Weights of a small transformer language model.
Architecture: RMSNorm before each block, rotary positions, untied embeddings.
MLP neurons of a small language model. Each row is named by its layer, matrix (gate and up: input weights; down: output weights) and neuron, and shows model dimensions 32-127. Each number is 128 + 24 x the weight over its row's rms, rounded and kept within 0 to 255. Numbers have three digits each. A neuron's up and down rows have the sign that makes its largest values positive.
Before each neuron's rows, "fires on" lists the tokens most often at its 100 highest values on Wikipedia text that the model never trained on.

fires on: " of", " |", " to", " around", " about"
L6.gate320:105136174086126149152145137115101111150168126132128100124151103122085137119134137142083156125123112140101102118115111132147173116119114120148103094116152126124116139120148148118135140125133128128127121116148097173097095153131098123181131127175155140123099080115144153152147096066103108158
L6.up320:145095130119148086131129111127116143164087177099115130126131124116120117108093125102093132098144157114113138128110138114156143094151119145126149119154124138137114135120149126140128107120109130166101071172121077068179086131135113146122145127110149122117160095110131119079085152156130117139
L6.down320:164140135111148118126125141125186114135099163181093129151144131120183098144104155146138123144130120107164152155144116139129149139151141121121095137177106121143153102134113135175154105134158077086125081113151130129100134131160136095134140153114124113101147081117167155159119169175134136155

fires on: " \"", ";", "'", " “", "\""
L4.gate248:126122168145081153104140131129106111151102108105091118118141123114108109144163124119114140100146131120101101149145149141084109092125103113101117097119114103153108137114169097135114132163113142112122172097176137124135103152201133103165147139162101145138113101092124116121115095127097112151
L4.up248:126149083098129101132194117098126140139144118144135144107140099131117111119113144111194147165133163102114133118177149111142114104151118146143129118121120103130136113075155104111149107108163113097128152155135172099108117074124089117134156144148105144149126147111069097134097105128144155126
L4.down248:157096131181092113143095137129088159136120101119119153111095080120091102147115104154111114139090135126146128106153173143132129119126108100132117128135170103084120123104120140123152117125136099137105106124121178135131085088151092114144143113148129134180138134105156158164097129162127132131

fires on: " well", "gy", "ological", "hy", "ch", "al"
L3.gate214:131134127125116179159161130185124127122139138095112169141095121137121095189125139094141116143161128148074095142204124128144169111157080120159130138140148138193101125103136131161144175099142132138101115152119122101130167160167131126114107147114111164140105137149103136098099099140116147124
L3.up214:110177149115121143116135171177135150126157122121102128173098146187124158093125124089122145158120139174100117159149107163140162101094130128145141110076130105153153163165090167103140143137132129106109110159141069163103141160128169117119144156111129080106132147198155154147161114160129134110
L3.down214:133125111120119120097102166132158093146174092147124080158157143123107148100144141156130119133127119137159125156037090101141132139104142147118114095152102119141125116162075143089094115123131130107104099087143128110138121129107101144154166128132129089133155132140175135129164128117136098102

fires on: " $", " mo", "$", " £", " Bet"
L4.gate302:094109090151090144136146108131204089095098117145129145090138146105117076149115153116100168079156128107128106131121112129141119132133135142133143085124174134157142165078115109116130152161111114093096111134154139141173110160117111164143130124109108168132123139087095125157139134137081155138
L4.up302:109172134178134171127150062144163149128148133186139156100124119117107134153087090103100127132135130118107175118107102151123093120139155153122133053116075166115124139147104120145096135151123111097142107142155153070143135105123132092128158104126141119104135104099161125152117101123125124130
L4.down302:115151143167139174166125098114140115136112105130115139134145100164109083120106161136167148135126167126119129105113095113116135123128173106110185082114117123102166124117093135135094138167108138135085081131138166109156070155114119128125130140155127119145124103081126105169091101157111164109

fires on: "ous", "ated", "able", "less", "y", " types"
L3.gate8:150151151162112137080165143150170094116131132138111155104097174157133133140156130103134154136118119128135086138161137123094164110136061119100091140116135132173122134123143114138142145097135138142099132143129098139152139143127146123129135180125106104147131108116089150160088115110103120147
L3.up8:145123135145143142110133143117143113125133143127122159109105121105139164119083109125180140151106091101110091166149160129124149157128117105114058113114190128149126134123121159152094147121184137143120115133141071083123159152196129121153146157130131111117159134124100151113086108135152117150
L3.down8:114168108115149173153130120116097148165098143121148117129101115110108143130116095124159123091144128100088137114144116143119124111123166145156161084140103128108090135129084124172105094142131118131163101113116099111089120085105116116123135122119153140052094134121176110101095147111146132081

fires on: ")", "\""
L3.gate190:166112121108104152078133118125144134116073139140100138115133089069108126117121126117099129091120146083138122097138125126124064121153131130119159095113106136132120125099131114124133199159104091093173161167161106136115182111116143140112118133120144126106119113177109124209097134105150143142
L3.up190:121169149102152170142133104108119114088146136158130148116123114119136151105092084185140154132139126141150159117105176135101096117136140148093095100111109086102148124158130136114130127120154134142137130126129148101160145127098139187155133130134163149066150172138146138122157150125111113132
L3.down190:154104135172132123155147120140132178109171152133101086125153125154148157090104140132142099137161130135121105140074121150119120139112144146141144089109160108101148102135141103173081106125110118140072051143151094115147125141123117122154182131122146145131168144127106110095110138133094142156

fires on: "\"", " =", "\n\n", "Early", " US"
L3.gate352:176100088141126065134152132155192126123122136087124090091114118146116118116112125177118104157151133173133122157135150099125092152089123121126166144157161117134132125098118112173153141109116132131125116111136111117102064094118138128154138121097139124144091192136137122154117127110159123164
L3.up352:170104126057108126128113122119139125098134127138152140060134113128149110116128131129130111112107103108118111134121148097107112109152147141117136102134149141081061143127103092115173147124142103129113152108112081120126126119139161131130128151147172129078108111114160128156106149148138125117
L3.down352:121118116151137161132123126119121122099136168114115145131130108137168138158123132123113137112111085127131154085120083146159153132133143167117126133125144133119135116138151169093112156131143133115097153114127139091096132142124104145124113098127116129097129115116103091096173156145111122084

fires on: " his", " her", "'", " west"
L3.gate414:115123153092117121104118125136115106101133088146091127108115096127093138151073146126110117144128107141139108102135143078129134089138123128130147136150131153139123106135133134149114097144168119141112107144101101139123130190131129146145123123133126147122102131115129155135135149109110192129
L3.up414:136114147116073132102112158110131194129081113124124170160131144141126154141142110099119137158136123144147132116167177075142143123107113113144147070129132110109126108146089105137126067152186106133139135111128101108137120130161074127117094110124095133104148116151128187126108116142104142094
L3.down414:145144107141123136124159099094135159142084169115167147150131154126126116138155126117132127115189151144164134120108097130130141138115112164163132098133136136109107108184111088120135106123158130097108110102114117102129146082117146154092121136118110133162137120156170138109154123150126099139

fires on: "\n\n", "qu", "\n", " at", "tt", "rd"
L6.gate135:158080126093080104070138147111118115140118177168149117127128106097128109117100170099106166124102182099130118121119135154157145125104114128085104133139152170132091142109100137113142103144138094090134124126137171138123136141139131114145126127122152154191090063112087128141130123111163141143
L6.up135:136093156119098111129145129166140185151176158142132104114110083110152119144106103122078123135129130117113180155139180136157108052155103097129119100113119157093120159082114116140168100148151112159101155132138160129132173111158126123131115161163117169105102115116153155132099124088097134113
L6.down135:108143134166129151150172174154137153128174143156148153137116104098113118124126126101138104129113161153124124154176096109124127138148148128126121071098137127111122129113180151095132128130140130110107130115117135169172101113114093134130167167114105124171164107126137141098115133169155155130

fires on: " of", " life", " up", " is", "em"
L4.gate196:152113131116136112068146145139128104143122101129134111122148158101142146120128142155122171104140118150178155140093105131117132133148137127094086117106161121095112154154114117167095139112112111149136129153115085120150120162168130156185108150168134098145115079119143157145132087136143087104
L4.up196:132142128143120122133134140151125158138174128109115112079167100165144151110104147123172116152141119156145112143151125123152142087185140131101108133150153127163117155173125135133122146088150116125155136157172112145128111143128110129137168124156134104127115159086129140125140106105143118096
L4.down196:135181128144136100154131129129104157149100130120114098128136120137110130155128084134131132147108164143126151138140079131163076142145139216163142158140148141117125132095091141128151123100141173170179137184140098108086116129155152146120126111155117117092138170146112177112149098117113151137

fires on: " as", " un", "an"
L3.gate436:180119124148122145150122169170151149122131121144124132113164123143144118131127124141119125103119080128092096099134112091097116147092165134112132145151146104157092122086154178150142147141085117140129113155139136066146122141186132125109101142142087144137107129149106139120079109097114111118
L3.up436:172134119125124123147113131152099149137120140194129136112133092128133143116092157110164098143096106160092142136113129152109137134140169134107074159117111118161130170090145164176104141132143108135135117128126140117131118144151142113119112084141137131103109174144169147135105116108176151086
L3.down436:110149155139154117134123136090085159114132146094146130137111120101084119107144106144178112131117152151095118140118168148107153108167086116124132107127139130120131165152085097108110128127156121126128130144157136174111164127104132091162139118161130104124177110124190107128106090144145114165

fires on: "=", " Cup", " in", " Awards", " Award", " Festival"
L4.gate282:126173120095155105094076135086162131111117123084140115124106086129124124101136123147087098089132172152153132107105150112131124103084132158169141133107108126139150188144098133147089114133089074078122132126132136093125138093118107116177152079144088132153101113145143117126128125126151121094
L4.up282:120137115052132128130085094100163142111145077144133070156112093154140152130112110153152138142134142169174123130115118135141110117111142123126092121121129110099149132137075156166120123131152115096125113101158144083124130145116130081152168104064121118136100121125106118113151142129137111118
L4.down282:102104122185102123130140171125141114113130132143114110121149189096086137155140146114161114144144121128147110128151092136172135106166095124126132115123137147124110102148156128118134130125149143121111121156119136141130148141143120090158093150137166168107106119119131134113114098153098133095

fires on: ",", "ed", " Swing", "ha", "ever", " stand"
L4.gate430:119140131138095129114122122141156157097153097119101103104150172120098113143147099149140166143160146107127127091097109147117109131123126109137122113126170103154145153092133128203112126131138150155088178113118130141117158193135136105187161128161182127113125153145148080151118077143102110166
L4.up430:117091117133126123125147093168116136128090128137101194095126148131124148131083151108125146096134108177131105130161086143099121129125120101118141102137091127093106147115142116116124145141098172098183111111118166088160118133149139105138170151146141131106132150093171126133128148168156100120
L4.down430:126114132101104163139117127142133162081098124144130129089094169138098175074128141123123139127131137098117108164146129125135179154091119106148090127132138127139134175083163125123120168167091126143142152151111087124130177092123160103123116131132116142095121122150135133094157097145145104093

fires on: " by", "w", " with", " out", " over", " into"
L3.gate76:170125115137075120128163136155148121131099144178130149141166156098130135186120124151093140127137158092158106135152102103099149152130165157117151133137106145096105151124120087118140141121129118082135172130138134135166125170130108126137102106140163124110135130121125096102137117123124110154
L3.up76:131164145122119118130167125167123150139136139190130119143086090095139117141148137141123171129118113142118116149181137158128128132103115103134143145139182134121133139133128104161131088133119140117119125134136144098142095078160112128132113108154130195135132115087119126132134131162122167120
L3.down76:117108090140108150111161125128163147140133109146149132096092144123114112138140100100109131141111106153135140127150129112125140096154184066168130129133125141116110126134114125137128144115122111129162128130098156146153113094159123100132149126089113116147151146086164130132106119105142096144

fires on: " 6", " around", " over", " 11", " about", " 7"
L3.gate361:100138162120153138111156141145076112109159109137095117137135131124088099136102144109148119126122182080141120080143170090138154101154116142148045122136123155127132113095138143133115100110117130118119145141121102083135133141179115163128127150127162107135117098116131109159094108153127155081
L3.up361:139105123147172221168117122100125086152122146123131132142127120151098129095122121133091131094102119110152088139155159094154168078125145094127094131166139138123142109121119124125136165094107159149092129130110160105122138138155119129132149107145132119096132147111164092135108111110132128174
L3.down361:123100152119135129121115100088091110109126155157129147150085156136133084117103163103137153173117130102158106143148117088139129096133149094156142124136121133104141139120120124100085083085144109139143176110102131160130149106140151127115134113088155113088112107093108094160136128124116137112

fires on: "\n\n"
L4.gate265:142134120088169124090118111104125117151114151137113132164148130182118104141116150149105098110155146119147078070145117098146141123157141202150149117202103127141150116149130131116131127105086092118135154200143134082110103136136137131157113115095122108150109093157091113171135124139155105090
L4.up265:116144160180122135100140109137132146104146120111163136096153150161132114133124144137143144113122177089127113087156126137146150201114106137099166134139076119151137130163121163133153127111129130083147159148150105146161084151132187094162110114087084104152140099156131129100104127139134111110
L4.down265:111119139128115116132138113130184088094154092138117162143152189136166131148114167097145146117108141099104127130138114186139150145147163143102142128121108104136139099120117126161097127099109147133130161108144092145122122109092154100125151148149106118103132148156137166106136145134107116129

fires on: ","
L3.gate279:178128094102077129148129121125132095110122140080123126131097142137111141121100150146072159085096075122131152124093157119163136157097111120101080129182134131156122143142112142121146132150106106119118102165140099114155154105136108114159134153107118140114122102111109086153142088115131127138
L3.up279:098096101105136097148132116148114130127162107066162138111095153117080128136109128126131137094132118153180126122109133093116132104076092119135125144122162143087114122099136119154137140127121101125119162181110116121103145143108114103158122102092107117120160112137127094137062097145131078081
L3.down279:154110073125115142129122178104113145152122133138106107130126147166153112138103116110129137126142093141114060147152155127128130109137097145137166160152154108101151125122157133137132117109135118126156145075146105179188108138117146149151118106138102148135113144089184142136151148097136140148

fires on: "ed", "]", "\"", "ped", "style", "d"
L3.gate117:111122125120130114090140151129144099130095121146108124092100099124122140136116085113088150100150149084102125130148133062152132144124105130152175125118153141160075146137166148133094180165116134091147150142125147126112136117114116143117123139125103137148119149131109112138151134127134164106
L3.up117:083135168152133146135129108117161112165137121135144080120115120179146145164128112129151144098109146122157142140128091098135135118134117166112114182123143107121095124125124111136123161139146140132089159124139109156125143112123128125144187147104123114130128172126171140066077129150100142163
L3.down117:146131134117131160132173088119090119122115097113111144145131122117175134143108147123167146132107137129130133156133122108167141097074117127150115130095115127133132119159148143177134119117080140154090105162126118131096143157113126096159104080125141142092154144119112100126108148155103106152

fires on: " in", "'", " after", ".", " over", " to"
L6.gate148:139069108173117107148126138120152128166100144109107137124118144168117150180165110107118172122135133141151116171103110087157154139156114126150136096122092177122137107124139144132142128152122125107106113167148124140123129129154118150143098122122157120118131083157139101155101106117133093149
L6.up148:137138155069153146143102126099120137105067103118135118090119096104123168075144104154079143133112109132125134146121117116151167106143138160135156086087134112144125134084129134137102124127153110126066108142135100127117114121143101168137125128095122137098130111116117178148129124113145154121
L6.down148:110147119115116127086152133127086147128161110114122111158065115131132163119120127095084119154149124112116142125120114101087090116117177148092135136149150148094108137100188116155136149090110114151154131090115170154109089153152072126179146123112181130106118135118153145118106128142128152145

fires on: "tt", "ll", "w", "te", "wh", "zh"
L6.gate153:112096119142113141135114111118133100144124126118092133127154153144118123154137121150091124092151111103086095113136182116128137137157106151106129111184152134144124156157130110129130071161157116124108162124116158152109156095151147125106154152123113085167112128165075135148105103107096117097
L6.up153:135149098147112137126151141139115119131143078149125121116100156159142106127157071168148147135108168154144089119169161120146176143122134142137102132175180130096123171146121098147126094149163133142141087159128155146104163142129129106150116142151190098130167164161111164080104112107146121125
L6.down153:111117138123123127144131177132107095137088137146117105150125121122146089118138131095123105135138146157153187130135106137171121128141146123109112134167117161120097153103137114128100142111116107152104068145116149151119132162126148135144100121144111140112150144146115176120112151172121132134

fires on: " of", "n", " in", " and", "American"
L6.gate152:168068159127132118118120108176142129140134116120108107126137121107136143146130148155138114112155131131111123135145174152119122156152132128081098110113104122140136142124131137165124127126139106104128097134136147099136154101109137095154137113102174102107102110139092107130152129127115143076
L6.up152:106167161148151124114136119139131147158105100127162127160139120137147132142118169151141134139157077101147077142176130146156085144112124112138127125113100143092140117099122095158096134108124111129131137110145127141076134149161099100125167107134152111096090119149130110136143129134154106105
L6.down152:128150129160145087129128178113128125169137093119150124117136147140146145129145164089116125156126132126149109168141104150156089137129177092169148138132143126121099114146117115139103154149116102177139171140144097157094092173167076105124131141101139145147115169123138094154139122105094129124

fires on: " a", " most", "y", "ly", " more"
L4.gate333:127123126146111144075129116115129105095114122146086106161135126151087119115145135096110176113138112109105128155159146113146134094165125124078091084127145140147129093099117126132139148135127132105092113125159164123099142195167126093153099097144123107126118130102115158164119117074127132128
L4.up333:100113130172136139108120123131122138129188121129112103107176117125091120133136098127149100153124103151079099141117126138104164105092147118147137106125128127090150127137101183082130148129145156124149148140144132123154105154119120075162120088173179152127111140095100145101101122114131130112
L4.down333:144144099161136131094124085142166126138147088147136127110121131153128143124090128125133103166092109156092148106122119130152122111158113166133132134094159140151116143143139143123171132132161123114147144121133166135075118110135133102140160097116123106003092103123149147120110130176151088116

fires on: ".", "/", ","
L4.gate268:151153161145085142167121127120135150090136123115147108089133136117154127115149118134111130127138130120124121134110148161128149149107153136165179149163111147124151171112098134088126131157090153071102177102147145104143126148084118170088132135154152096115133163127120103152092113111132142140
L4.up268:176125123108130114201146101136093152130151101144148094125107106132111152113113153137125084117125134128120131130112077125100149117146167113152161142141142121107121112113111132110116065135116113126112110142094095109138096142128094174150159121108123050099149101142106150115111102177122117103
L4.down268:094116111128088097083124151159147133141099121129134175118080123157125146106145089134113141139109143112132087135170126171137122084108100080125128154117139109132136140108137095143096154117105117125146125156154141163160148129177206088112122123124105127141110129149174122146124098124124149141

fires on: " age", "esa", "ome", " fra", "lia", " flow"
L3.gate313:150113141104122134142120118147167124122108146098138134135131074137112145101127148098120128141158157142132159132132126127123125106121123122123147118173120129148110083109159163158143116105108128142138102133142163152094109121101081176144090090097160121167140089096085157085137108108121127148
L3.up313:140128132136139161136090128133177112128136131098104113140165105124128150111135175096113106101151171113125106145136160140080099130098129115143141130149082119134139147167116159121135137140092132152144141133116105136139110135084140191116050124047160110125136099106087197117132134119143115116
L3.down313:145169106124125104135118109093097109125105122129149146138117161148115095163136116180125136117108073136149120141124150128159128141140113146119141166133159150092159120129148110115110112137185109138080125141125100091179139132137124075129155141144104119087109155177138100170143118132148124137

fires on: " that", " —"
L4.gate270:132153093085098128105145121134152064112114099113124169120148168142123151141168124144140147101156118126149115121157190117070156085115135133079123120137144104132096140139125133171145132145132103129137163081146104178160127096140111101160139152106116102127117124128146163138117105136117095147
L4.up270:145151144130121103109127116098115170153129108149160109117162116127111093162099182137097137126118151137141156146112119076121130119116131121124131085136096114171112144168153124145080098099106126168117141088143152111135122138134121138139154085124111137126118066150145093105130110126166112133
L4.down270:127135125159068073088095126112147151140102101155130098155131146168141161161122129125112134126115150122121117144129157110086118118107122119071143162153106128172119147101103139164127165118118135137148159110144126121150106111111162110103134111109111144166111107143138162140155107153162096141

fires on: ")", "ly", " most", " highest", " none", " that"
L4.gate423:107094145073120105088082094114142101135096120121072115128122147166054143119119106129127105154118125156131108138159173139130082124131135164144107105156158150122091115137121125101121139095111132143091142142126145095139120087137131107140108104108119123152129116098129143157101091138162100138
L4.up423:125150153086116099106148117136173150129130149155120130117132143166112152098110091144129145155116129154138134145130153135166110166113181143161084078129164123125112121141124140124093133130142125184128109157111101112161100122165142154134120130093161119137078118135143147107141109115152087119
L4.down423:125174145156130163108126105124127135089147130125135121113119132180143144120162147154117142140104102138147141146123098149131101160109155138147103105130158127147124141152120115155140166116132147159155144112098107131121091180157131142140134139101145117085115138125100177128133119125116137123

fires on: "-", " of", " for", "ing"
L6.gate424:127115169097100152149097121101149146113124123143117129158172182121157125165112126135119123117153124099155080120127110156111124140146134102151118156132131130181160104122125139145131143093161113133155124139133083122154124148121147115182128137143125127127156113143094116138127131095133085123
L6.up424:108110122134083162138152146160104121181148120133132116151152107143114132111129070122160142158115148104137131095125140082103133137102113114124122115145097128130147129144156154121119103117153091104092098136068101137129204113142113147127124158166115102135153138129153150184110106121190085108
L6.down424:119118155100081113104134109056186131128120089180097138147168133155148113156133157119098126145099113110115123098137143161178105137085100135111101168153093150121154169085137115129117099084123118164129128151113106155109151146105132117169093124138125098110145107126107098162085123129084126145

fires on: " of", " was", " them", " is", "ism", " him"
L3.gate62:177103117135148117120107114122160123143138093149116112133167107123075118124122130164124156113145132162122114138094150116137098101105160117125083120125109113131124159099151093132189127145152124175090156118120127129131176155185144130124113122130153128145120112147155149110147072090075121120
L3.up62:082116146180141144144129122103139093111174084096147155138137115090097118138148135126118151115149123122130076126105133174147087120150115123088169148071102130140132146134140098121170130167152140136122134105147106142132110148120108133110161120159114113094114142097149147096106111078089115167
L3.down62:087148155155082138147091138143130143102120103126091136156112146130133115117097139122098124154173145111182128138176097135149129120112121160135118120112107189132171131114144165123107159129118138112095117111159133132100123082084156096166152141130157114112149137152120133132104135161122139123

fires on: "-", " album", " collection", " et", ",", " Am"
L6.gate440:159096116127135143106131136163124120100107141147132138166155114088123119134153127144144116122114106110127121122091127167092193119146153142104081111141092106103122143153119075110142097112074084125154107154134140135087142125149149102138144096167105103153117143118111116130111122156142149123
L6.up440:119105110115118141141107128124098084117142112159161140134102092098146171151125163105145128135125152133154170124065115135082131104171162128150104113093143120090126134130173121125107128169134114117145101163160130124159116089113080091158088141163115145128096131140121125098084119111120099084
L6.down440:182125155130103089179125146173159147147092133144122107120118136102131115078126118088154143124135109138117068153140121111148117083144086142144160128096138148125130124131127123151139160082118184118103130069092134122115097122130130191122140140176163150117141121138125165124139147127121113182

fires on: "=", " La", " in", " Big", " Super"
L4.gate314:146138112114136114127071141102135119122088109147127059155150102125120101114163139157153127080146123138127092168143103115134137109173109167120085130127122128123092093148138131141096127130084116073128154131134143124103096130125126104120143095136142139128107122105133081125175150111134129108
L4.up314:139122110163149117110126088137190134100114115151128135128123123154148122142162142155147108120112137141160151127118080140115097096112145153121116118092104129140131114142100167131139140133116140110150143110132134142115123163105162091101162112089092114168153144115139105087143163106160103082
L4.down314:124123095123131092157128170153190102140165148139135155137130139161151114143144153157140103183104098133158128131113077136126160130095152142120134123104117166169137130118105110160166142140169144083129121131166115159125146177118139093133165134096140159110116118105129116112133160117121123115

fires on: "\n\n", "\n", "K", " City", " Francisco"
L3.gate437:152144107135108141140116091116090127112149155076134132139144103140114140099108127141147119133134095152131154098111155083125139110127104153106119161161138103123070152150110169136138098168115116088137145136113081128138075132150144123148171138090127148108090147127130116119111096118125147147
L3.up437:154137148100122142141105123153114137106159149160119115132168132102113131127122098145153109127145128144140094099148153123091129132137090131125135124158033120086125111136046126134154069131118128091117161105159122150138155121101177112093123136120146134129149122169146142155113141140104167120
L3.down437:137115095139142152094153156119152144161111095124114170141105154132132116107127113121113138160124130098116140109139126136158114144109138096127160105126138137110162117120168112076123169101113109149118061158113151130127137149128083122078139154120120119127117137128113126103144148133142153148

fires on: "ing", "g"
L3.gate272:128126111118134131116132153150098140142124118148099089141152151105125116117133117102060097109149141112124108110123161151102131160116135098122114092158121117126131109175121113123150119166129079118083129169131119128123157120162143142133160100082139142154144140132113115130097129105129116164
L3.up272:124120118137148119172157122125153107168141163143103124132119125141097147117152097137103123127127183132146149116091162109138113142180127159122087112126171089158127150129141117144156109156158105150099128146123128125157140132122187174154117137078145109145151139130177155150113153133156095123
L3.down272:160120102089125087123136139155129150121130163106133139072108149118143117128099094129156089126129132128124113119159093096143168127160151113127126116121149119128110128178131160142162121097110134140137095164158120144139117096129107145131115132122131130109109101107159127140119110103133132087

fires on: " 0", "y", "e", "ated"
L3.gate149:135131144162103140117142151169188136095111139151154122143150126151148124124151149146109131105118133118103117102165131141112141111147118150074067157134157114143118149090139103132140117157151112152082127142088103161164159083150174167133138150121145098141075134143129104164109111111123113128
L3.up149:122081148121110121089165161151100137156129155120109138109161145113140136134069073123163201141143092158104117102152160120099147158135139098121129154115128127095173106144124150132099137128146128138139121155112095097156099109092126111115115143130112156126142137100130139103106155104105104124
L3.down149:152119136152128150159105103180131193095111118111169108132086131076163140150112104141128117160106154129153119154109121123111126149091114165178140105112136109159124136100148131107127133162100096156147150148145139105085137168117145145120119157172129138156153103140151141135162119130108108075

fires on: ",", " is", " bay", " Cemetery", " attended"
L3.gate136:123146152070116155143113127114131140102131125126141061113139130111096107139087099148132085083136114110100101144151144105136135165149118149114073135119141143143077133127134128159119130108114133110105162135111129109137147147141133149152143114110113145111129131115159120190101153138122143115
L3.up136:137116152142164083146138167100124160171105074100145102130146146143126129103134085109081114108124133152156070128104109124129081094131131071156167130139133167107102126120148116122163080101092127148104162143123156130126090165120126142094106125174093131126147128134132128137146146170161078122
L3.down136:084115154153114112124097140092132130160131121103113111176115124112152119112164144120100141148147113147126110116104101160132118133100125126133141145145147144124096129108094115137091099112147155115125143152131109114110103142143119158117114120182107169132128112138145125109175106127152088166

fires on: "|", " break", " hold", "ross"
L4.gate328:122103132097106145131145068126137117084136095162115103138114104122092105149091117111113129129153135129160092150157098129122112102128115143143121118127112123142118111141185154106145113149137117127093150116157178138157134142104126094115109078086149107153136144123121132136089110100149133149
L4.up328:138111166165119119105145132139162111114147151137160131099148107086117120166114134142144164149123177091151133147085145155089148137093111119125153126106093080134101114174146126135131139172126061134157118091106135144146160148122142111113110125104121128118089100126170131106092143109144120115
L4.down328:134118152162149124148116107110123087162121154186134130073122134094161129122135149121132148155098135113145135104090136177123123162083150092131153160104169078088078119144134131119105130150113132150134105120140178135157168112135154098117123159166114134080098099126166117130108114118134148112

fires on: " of", "-", " that", "ing", " same", "]"
L4.gate194:117128136096107150107150142100096098166097109112105125133106172126063088135111107093128148118128130118088130083116146137133137117149096132144093128176198122149104094154136085141116127146095138118139114154118122112145144108146097181175081131157142132143140102149107138124116104123113109149
L4.up194:145155105068150143154152126157134142141136116160112151111150135147164105116082172120125130116140141097056154153161103119173142132158079110100112112132182104173106120168121158153132116112119132167115076128139128102096154151119144152117137135133123142130158104123127155118122112104111091123
L4.down194:130135143133120114119118157148139176119150151131108112106150128136157132124090161126103128139112146138103110130154154135153123155129105121101107114147131184093137081139162142158111092134103113115118095074158089124132126138132168159089118102156155138125117134137087145120128083115124150144

fires on: "ks", " years", " (", " in", " Os", " October"
L3.gate84:125150139103142105139150118143112117126143092147154128124106153141157124123127114135118140122117145161079113084114108108127121123140128189137142150112093172178147094097147144165168136159109102098164143133136127128093101145164133081185108098131074073130107087101127116112117108125140117123
L3.up84:176091094073125148158107138114150125125129092113143122162132138082126112117150128154118149142154094157124104084105131136152121133101124140167118138132133140072121124116132129142146132188122108144121146119093142123117141106199133128107145103125091145112131131076160105137134126130159098152
L3.down84:084147152114128120136162149150110124121113129136147109140127111099148123153122166094136135129148138134133127106134073101138117114160116129147127131143122138134169100102132095101095098130146099132161133115094162142067131135139169139130127100111118117088082096107146097106079110142162113130

fires on: "\n", " ("
L6.gate384:092093146121128164110140097166160132158129120144124121151150145152115101127135107145080167110132111104116122132116165125107136112106090149096076118128096135135181164092109143097149154156167143120132166123117129150159121090166122131142096126076104099142113081098126136138158160162138126174
L6.up384:129147140155179141129080141183090136140100114157138143181147130139131145192126119154097163127118095131130162127111138113155136132082103156093106106116165116148161174098105142112088115123137136139104123126116123107120111138172083117135126114112138130115123110133090113126142115139115136106
L6.down384:133106128170133186096161111135105121165137099141146117112128153128133103140129124170104139102154111113110168140132171099121094091143052106138143125134105117151143141086157106133118118142125125154146150094107177126143118149155127134176144094130101103114098116123177158115135156173131131158

fires on: " \"", "r", "ce", "\"", "("
L6.gate88:158104137099164119123134123158146127147089142072099138119089098137141130089127132160147148125153122108065136090138138110115152136125108147084149089107090142158119150089128123148119130151141105128128118097108121084099115117134084149137146152120153131146101123117100109146087127095157080127
L6.up88:119166079188124125130128098111111110157159124118131136133151129103099105165145127089142123132170115113148064140160120092150130162172176114129122100138106121114127166136107107143123151148167122143140114143122210090089141105137143150134093159142139156102122106131140137120147126149119156088
L6.down88:140119143155097089149134141139112132145137144136118090116109168106142102134111160148114139135123146125167119136117139129143123089111148102148125129171134106109111120139133097132112128137138143118122103079146086119150167122114132155116111133073120174091160128108147139094134130138147114131

fires on: " made", " won", "\n\n", "vi", " scored", " received"
L6.gate177:117144148112078104101099124154171125104084127158097115124110153131141156129101116124144154145175143178075089140133140094169144139126165146116167107171096145180111116139109109115113108142099114127132144112117135135100116113119118124165152101104132105129127114122128123126134120111110133124
L6.up177:130148088138089117098133134131118150145134127089140169127076098117145106121140113159123118129116173181108158103154165121124139150184145137154147104144115140114091163113081156121128158100109166152142162125126134155140146081140140147159119145094134111119142117117158119142119140114095181152
L6.down177:081080117091113116118111127118167152136149089160078120146110132118130157142103116133147122124114128148116130120154171099156129132137181078144122121122126158080106123083127094107105133137105127095127155106123096158116129138103172147120161168139103086141135136072137130117123104116145140156